Weights of a small GPT-style language model, trained from scratch on English Wikipedia: 24 layers, rotary positions.
MLP neurons of a small language model. Each row is named by its layer, matrix (up: input weights) and neuron, and shows model dimensions 0-255. Each number is 128 + 24 x the weight over its row's rms, rounded and kept within 0 to 255. Numbers have three digits each.
After each neuron's rows, "fires after" lists the tokens most often just before its 100 highest values on Wikipedia text that the model never trained on. A number after a token or word is its count.

L14.up468:121100104114110175091153158130092127110141197132155135131102133160104109118170135091155165144129144145176125123150132115090096171164106139149090133129147139087098105133139144126137131105085138132110151076127102081166104150128144140190143169116164102172117108142128124116124145153091116101115145173148138110117165160118104129151137125094155118116145118122154105120128175125144108122143111118091127108117113117145100135115124147133148118145122112127137115115149131125124141160100121151119116086152058176136127159167116129143183098120096123086131118089171118123106131154139162098124092151127134187108096170138112152126131156123143146106124134131104136109117127138133115091135126114118128090096122105128080130129105122105134119161119131094065180090145128114121163159118117
fires after: "." 17, "le" 10, "en" 8, "or" 8, "an" 6, "iver" 5

L14.up194:129101125155089152081141094103110127082164162132133134156144129097123126141122105104136114192152160106083054086102121126109175140167124115122175135152133055130129112121134148098144104110113128108115174197116115158117109158142147140146113107123127138154161115129122109140141088110109095180133122122117100119150133103129114117138154143104138118141136135121116130151077104092127110162118113127095125101148137131132149100105122125099110096150120143151113110118140148141145160083072140108169130132153146124152131084147101122128153114123077083147142135090129108146131130134129122139179139144123163130118132169118123198159154114109127104156146133130118132098111129093117118146160150175128136142153163116148113103120144134083150111085151140139096163100145133153144139142162135
fires after: "it" 13, "ic" 12, "ar" 11, "ir" 11, " se" 7, "o" 5

L15.up1287:106113138173151144083150136145091130101088144150128132118118092160081120187112088108103101116146107136160159130132116148163133136162107147157176156097140108137113113134128136158130130111104090119108140178107129140135118120116147143100136143188128153144148128113136191087106093140138108132110088106096140100123126088143156104128119142138107104145125150114141145113141142093146104086124114157119134163138169120099101147162089110160093130129109097104119084131189116148149132164141129175088124108144121171099111125126151156144131103149127113094114120096111089127095102140120121166120142173125085145141131161162159108180151127118114158122133145133114110086145140138124083098119115138134092143138105087121115169136144140131147077121148123137127163171097163143145128117130118
fires after: "am" 14, "el" 12, "m" 10, "em" 9, " al" 8, "a" 6

L14.up1273:116129185141056129093144114123119103096138134138139127138086138135124127156154112138142138135145181137107147136099125118133146137148114139186188145141122129147163090110141123149133168124121121130113125141128134127122149214077120172160086126132101126112131097109160111150144115098126112152135095180163106104140147138153086151103143111115164112163128168142126123154098125151118147131127126113135132144115093101142133063126122115163118122075073105083125105109120120157157161093151134142106147126119121127152092126142128115126135130153119124122103136102106110146092159146125129137162128133093068118130115110099110154167130127120112132132115123182089147080111125115159156104156134113138114087173155135104136068146127138156166101127143125142113120123113163149111135092160130
fires after: "or" 20, " I" 17, "ar" 11, " University" 6, "it" 4, "our" 4

L14.up937:113134127149063140119152132128107082119138115125135155159094156110153130187119098096155118149149174099123111119100137162119150152171139132168134134095054128134134088122145141130129121111075131102127128136127138145087142148099156107113128156135111145124134118125115102112132111082112152151111118148154085121147142122152097112133155154117136123098120124155104151110083140118125133161124118149114141118153093112099150135129143106094146103087118139086163138104156138140121149124104123072121086160130119127147147100132122113078100124109075104157122122102115126152130139168133134123145131150111121159107119182118128120114132114164125169149028109129088160109156117151132177131143111107114172138170111083120113100138161146148137102115140138146166114124117085122164105138134156
fires after: " e" 15, " se" 12, "o" 12, "ol" 6, "e" 5

L14.up511:139093127178122152112121128130096116122166115105139121122085102104101165111108147135138157108185123143178118134129133110148143128147155159132124124118137131133153114112115141136140154122197140125133123154136114129135116161109086145166157125151109175132136141107157101101154111132116116093100064156160124110114137107082141140146158167115137098115119158109134169102108145116117126137156122117134162159109123118147147150104137149141133156124113111109126117085198164143131160119083115108113116123127128137117127133099130138132130113158132150106129096147123125120133162089114110136098146111094174107140071133132115149150140084148138084156135091105102144144125100088181130062126119138116130129078132114112118104128110177099150134067141120079144124153163168078135148112178108
fires after: " h" 15, "ed" 11, "t" 9, " g" 7, " G" 6, "rit" 5

L10.up1462:118079109113120150126125140119054102121135132145102110133114119101115113116077114100100112145103103115097099078137112138103111079102112118125120099102114085110118103118142116119119139102092099095114072134141141113120102126126121134129119152110114138115127124101138131112097088113105166137106121107115161124113129123109143062133101074116110088136133081131122061131109105103100128092111124151122141143099125108128103112101091137075137092092105106119097122123119117156106110113130126119122118097113113101082066113088142128118129079120114104125112147084120112084155090107129117109126156145106103135122150096116103082122109096122127128131123126120104109112117135132117122122141082130175159120113117130109114127081052073084131119130110109085153113086123126120142125137113079
fires after: " f" 20, "ic" 10, " F" 8, " N" 7, "f" 6, " n" 5

L14.up1057:138167093129081146139141093155129113114155130191154106127109121123107111161157130115120129135168145133117079090161157117133166112160127145147136171109146088151100114120135120135147156065085097136116140143130143108123125139097132118118133144114124133151113155123157092121114106129119092117115095141160125086156140136128131084117155136113111133079121122155096168141143120109121090132131125146117108157140099134124117088171134132133101121092104096102124135096128130116165178151139139100131080129134102145162106085120153136082099154157148087134093119109112112141106133129115169100193128147122146150161124169137166125169160129129146140137123102140094118111139112112157142122183144132109159126127146120147076113097169187131099114119141143100136133116106124134138140142085055
fires after: "al" 16, "ar" 10, "or" 8, "o" 7, " from" 7, " to" 6

L14.up182:088141133135185132108127142129108138123099150081175143159145155104135137151129069120142110148153169150106127149096131105119150132143124120126122117116106113145140149069156136133147110121084094125138145152109109137123118120136140083143137123159142172140103165114136204107150116046128148159121096161146106152101147105106102132139119114152081130127139138151131127143123142144161088111138121138145169122135139169131156114114134108126120133151110134097127093103167132125128114151096108163098109173166134162099117151142101125132162125124102120127090143099108097180071108133137148106148127107125122086125128142138163151125107142144070094125112118116089135138160122150114115118139100122171097153139123117117082167132143128094151118123089162137116210129129110143107143119118146
fires after: "em" 27, "a" 20, "i" 5, "am" 5

L10.up1019:125139156137144127119131176152111146153138116160126138135126123148142140148111166162110129145139134139140128130147123116123126130128138163171172149146124117171112166137136145148128145132135161130146128145133137116143143133165120160155152137137161135137111182154125191154133145127149137153155147134170178136149155135124131115131123173137134142162158154129137141141115150190138104137156158151179143164149151150128199144122136140119144136187133125210117146168145137163154136153125139163158117142172148145128123135145117135166167134156151171157135140120139128138183111147147164125138159165133120138144139146135181159152134175126110178113123156111148143137104159168137113176184161137180154147139187140120151154125137125138134149165154150099160134136136113133134153131170137
fires after: "m" 12, "y" 11, "f" 9, " M" 7, "t" 6, " f" 5

L14.up744:154148149119127113124127133111098078143101141092103126164124120126133125134154121134180112117105167144132132081160073127113138095082093139131106149149069133106179058140167135100096130119115140114155111132126154128149097131119115120099115143142125148135121149115104168116157095101110119142110143146131144129147135114105139147128137137115175101135101095142149160091100107137127126124124129096126131092112125161131138124106143141108091127131074124134137141132168157066131134128145121124120073181147114071126082143128122121161160125141154122129134073110146122142106138144121140123172097137149159105161107164119120170154158149119136090124176120107139126160165142149159119150137159154150118162123182127119077137169096142122151133107114148092126159105143164097096103103104113
fires after: " " 20, " w" 10, " W" 7, "ation" 5, " The" 5, "ing" 4

L15.up125:144119158158084160079143117150127122116109113133153133082133125156128082140161098137134106097105162110118118116140089115106115091123156116169156120106151143130132093057101114155089099128143088155100135130144141137128116152148088110144106147141154124130119145116169093122132137148142098099123114121151123088169122149113120167150169151117151171119135077138150160111111135148121101160149111109156173116126161120141075166082130184165139126084127119097122133153103142121111154135136172122119079100127100139138118089183124166137131138116168151153109129106113131146119121137074120143132134154108086116108093117152131141102105105121111134107125131154115128120148145120125167121182087100110139142164109118141113118144096146155112116121128147078152141120166132163155102128103091
fires after: "hy" 18, "ur" 15, " h" 11, "y" 11, "t" 6

L10.up1095:132075117104149141133121141069097149119098109143110097158149138129125125131136115081107147134086130117089111133110106175131120090110101146132129132119112086100142064099157141120120139110108110135158094136113128117152120141126158093139170125099088116125109136123127089138119107137122153125120123089130153119141132135126145111120075102098133103172140114130147062143090128102113114120119123131110119117117091089152105132087122138147110106109102146127160084142120133121122136125120108134127113088088098117096089095126138109147125134177117123149110120088155110156152121118149128104124106125163103109152159120097123111118144062161126090095129128096125106103117120059185118122108093103136081108136114160143081113140064148075096136140143091100156150143133120121141120080116117
fires after: " P" 11, " F" 11, "f" 9, " p" 8, "t" 8, "ist" 7

L2.up307:106138099097118136095129126115135129130085119141132128120089144131090115143111132109132144143114132141133094125112119125087124105131102080137078087110102120126106145127122062119134117108133136108122133086120136138105116130098121092119117124109123137097124129082111115118103125093124121116118134143111111118126119121113116110134137104097118100118125110101125137105088094115130114107106096127137084113106114093109077112116109121116103109101132124082116114154169118060074147100134142141107122097096122130101109103102111142109161105111102095085119124116120114088102125110100081077103098112134113126091121111126083124096119099139114140147137124110132116103103132093131092123128103112107094108117092113123112139114054047100110114110115131116079141110140153105115094086107019
fires after: " h" 19, "|---|---|---|---" 16, "h" 12, " G" 9, " g" 8, "|---|---" 6

L10.up928:144147158144147144143133144176133142147156127149193121134137133109148134142136162176113152162149113156142129103166139127101149131149137150158142129126143131126158184146168128177121147123120138139143149121141138124169128146154134173140129141130185128130153151138125153128136112150119146134140136164206180133160130121136158150132145193147133128158155165130137150112169145178135153127156139132139166125151160168147145140126151151141136137148121099136120144120150127164156123157148131129130142159164160180159111137141124130136143166159155171131167128144168135137165139149151168156163158134123149185145121123163138133124115154130149162144136174139150169127140136156139137167165146140149172185097168157138165131158128122129165133157146125118149154131130145146145164151153164
fires after: "g" 19, " F" 15, "t" 9, " f" 8, "ter" 6

L15.up1128:087139116124141133158135155089122082141107138125131132181138138146118112134110139178176149126156119127142110148092117127123136120110103125124128137092152092113136080137127139051111098130112132133149161121097117121122102094113128104102128112122155094161105148110141116094130119146099113126129126153138136168142111144093178113138113151108194147132131111137168143179149177125081116142181168119177128120131113099138109093101130143076118149117121127115158164166130158094098149134138088108107124132129114123185113121110139118135125134112159138107133069136134130114118167127173153129125150110115131123132139110125102120099115150129083135117177117140158124175133136151187087105165111158108132109116119160122110170147098142150147120116120180119117140138100161089124105078118120
fires after: " w" 18, "op" 11, " W" 10, "pp" 8, " up" 6, "p" 6

L10.up1475:091145125121127116119115166114111138136127117114100146098102141145098131105133128143144101118106111106095128148115099105124110116139088144098110156094119110114118104092124123072108082106089134123138124118106095106100115109132145123135144113134086099125132095103146118165171137096109126112124111129090106117114127135158128095112116102143121119086078112120115110113100117105080118118122106128043111136100105111127101137128132138131126124096126118116081114133075131092136129112138133124068114105086153142092107119110101122114139110110095109102096126075077110126117126125135110059112090135092104098137118102134124134112121064116095112120112084128127124148096121099101118090136101102089106113123083113118121104105144132126097118107094082079089101126138111119095052099143127
fires after: "ist" 13, " st" 13, "am" 10, " b" 9, " St" 5, " H" 5

L10.up161:125114127140118118104119130138154154117102111106135124111125118107096134095133133134125112117111085125113138110098112094108117120125110131088095124085123127079132089097104123079113077119106136120147121104103122111106123112112110092124118090124068117105110084092127105139150107081133107109122105118120087122128131123123127080121099051121110143092082074125120106118105107105100112102123113112064125108099122118110107116129118128151105100097118096124110123095107102073121105103131112114104103115101128124125101101105111114116125118114085085115138122082096097138099108094127108082103098135112102111083136127097089108130112112110094116113095113132112143152101118113110121081111087092077106100105086107119112085098126147103110113098099098106085106136133127141090089103125113
fires after: "°" 27, " b" 13, "am" 7, "ad" 6

L2.up523:111116113126109146130105082107120086115114146088120085127127137124119076117111074093130136142142136121121116118112137126105128157128143103092167107131130136096136129137115070110168177123139097122146149139133125144116111155129077124117105142121154133111161122081122129096067155109140085163122146121103148122116124125087137090126068134085118075111132144115159110128174095112131143073112127138113148135133105116134098110180088123141125120099135124122099142115092109092046153121133151131097129117081120092132133124123117147139116107134089119114098127123100132106113140058176093155118148111124097151164132121129104117136125147152160122110157114133112092106152137134107123123135119134127140109134104143104129149084138129106092145101144091122142167096132156188129102085115091
fires after: "ra" 18, " G" 16, " g" 14, " le" 9, "p" 8, "o" 6

L14.up770:134107144141140112151144156093098158102081153106088115126120126099109115116136104128111078187082106114139151125182116143156118156135134119126083159113067079109165119147121107146104094142138137146130131125087144109190146156148133162152150096143142141138128142160128126125155135128087146134128134155183135130119128155101161147151168179133155190143131107135127139159130116146119129144127076127141141118144116140144114141085105093132113159159098129148149128148107094154101153114153128107130075134123145121136127139177123119099139117112085172123124134142083124076157119091139143106147160087125097113123103124111124132131118094106132095103124092128128111132141145143106133141109153183077094106142144099120086107117123100143132109126171088130152107147119135169152124127119155
fires after: "qu" 20, "c" 16, "ad" 8, "d" 6, "om" 5

L15.up1483:127133082151072115077128108140104102106144156093125141120161152111119123140112092148124151156127114181116106111146110120110135161174115152145131139130121087151151133132109129125119086108150130106080134147131148124126129120133072151164134118174079145133104104128134135126113132090126166111141129105123151120124128111079110139123125147122126111144120115152133132129093107154130151115179148117102092172112157131143121091096119100141132154139125105136187149118169161118143135157154148122149120156154151115106128125169132155127164158108157129133130089131103117113140138124110137180090141176172069137150108150138125111171124120141143089154147088154125157126108110089124133092146129151138163092145100165158115124152138140072115088083155150112140175089089126110146127080147149
fires after: " F" 16, "om" 15, "h" 11, " G" 8, " he" 5, " g" 4

L14.up449:137089134146105134159143156159100104182128124099132136132122160088109148132151132091153105130120099115162139128127135107124121098117113132124103158136076145100138138148153142122143130113101169174158107110092181084141081145113116099149143111115137091130130092109135134085135140101117154136096094123180140127112117110115145129130118168117138102110142156124179155134136142095103112176126102158110126135145131132129117118138115134164111173120084143121068127152137119134148186115177139092151125154110147160146135103139100088138105135143112175108083120116118119102170150127097162132110095111151148138109121165104107144091122110132117137099128110096145157163118143152151141159140189132170151139115167120114126119135110183103119139103118142075164141142157116088111142129123077
fires after: "t" 25, " g" 12, "at" 11, " G" 4, "att" 4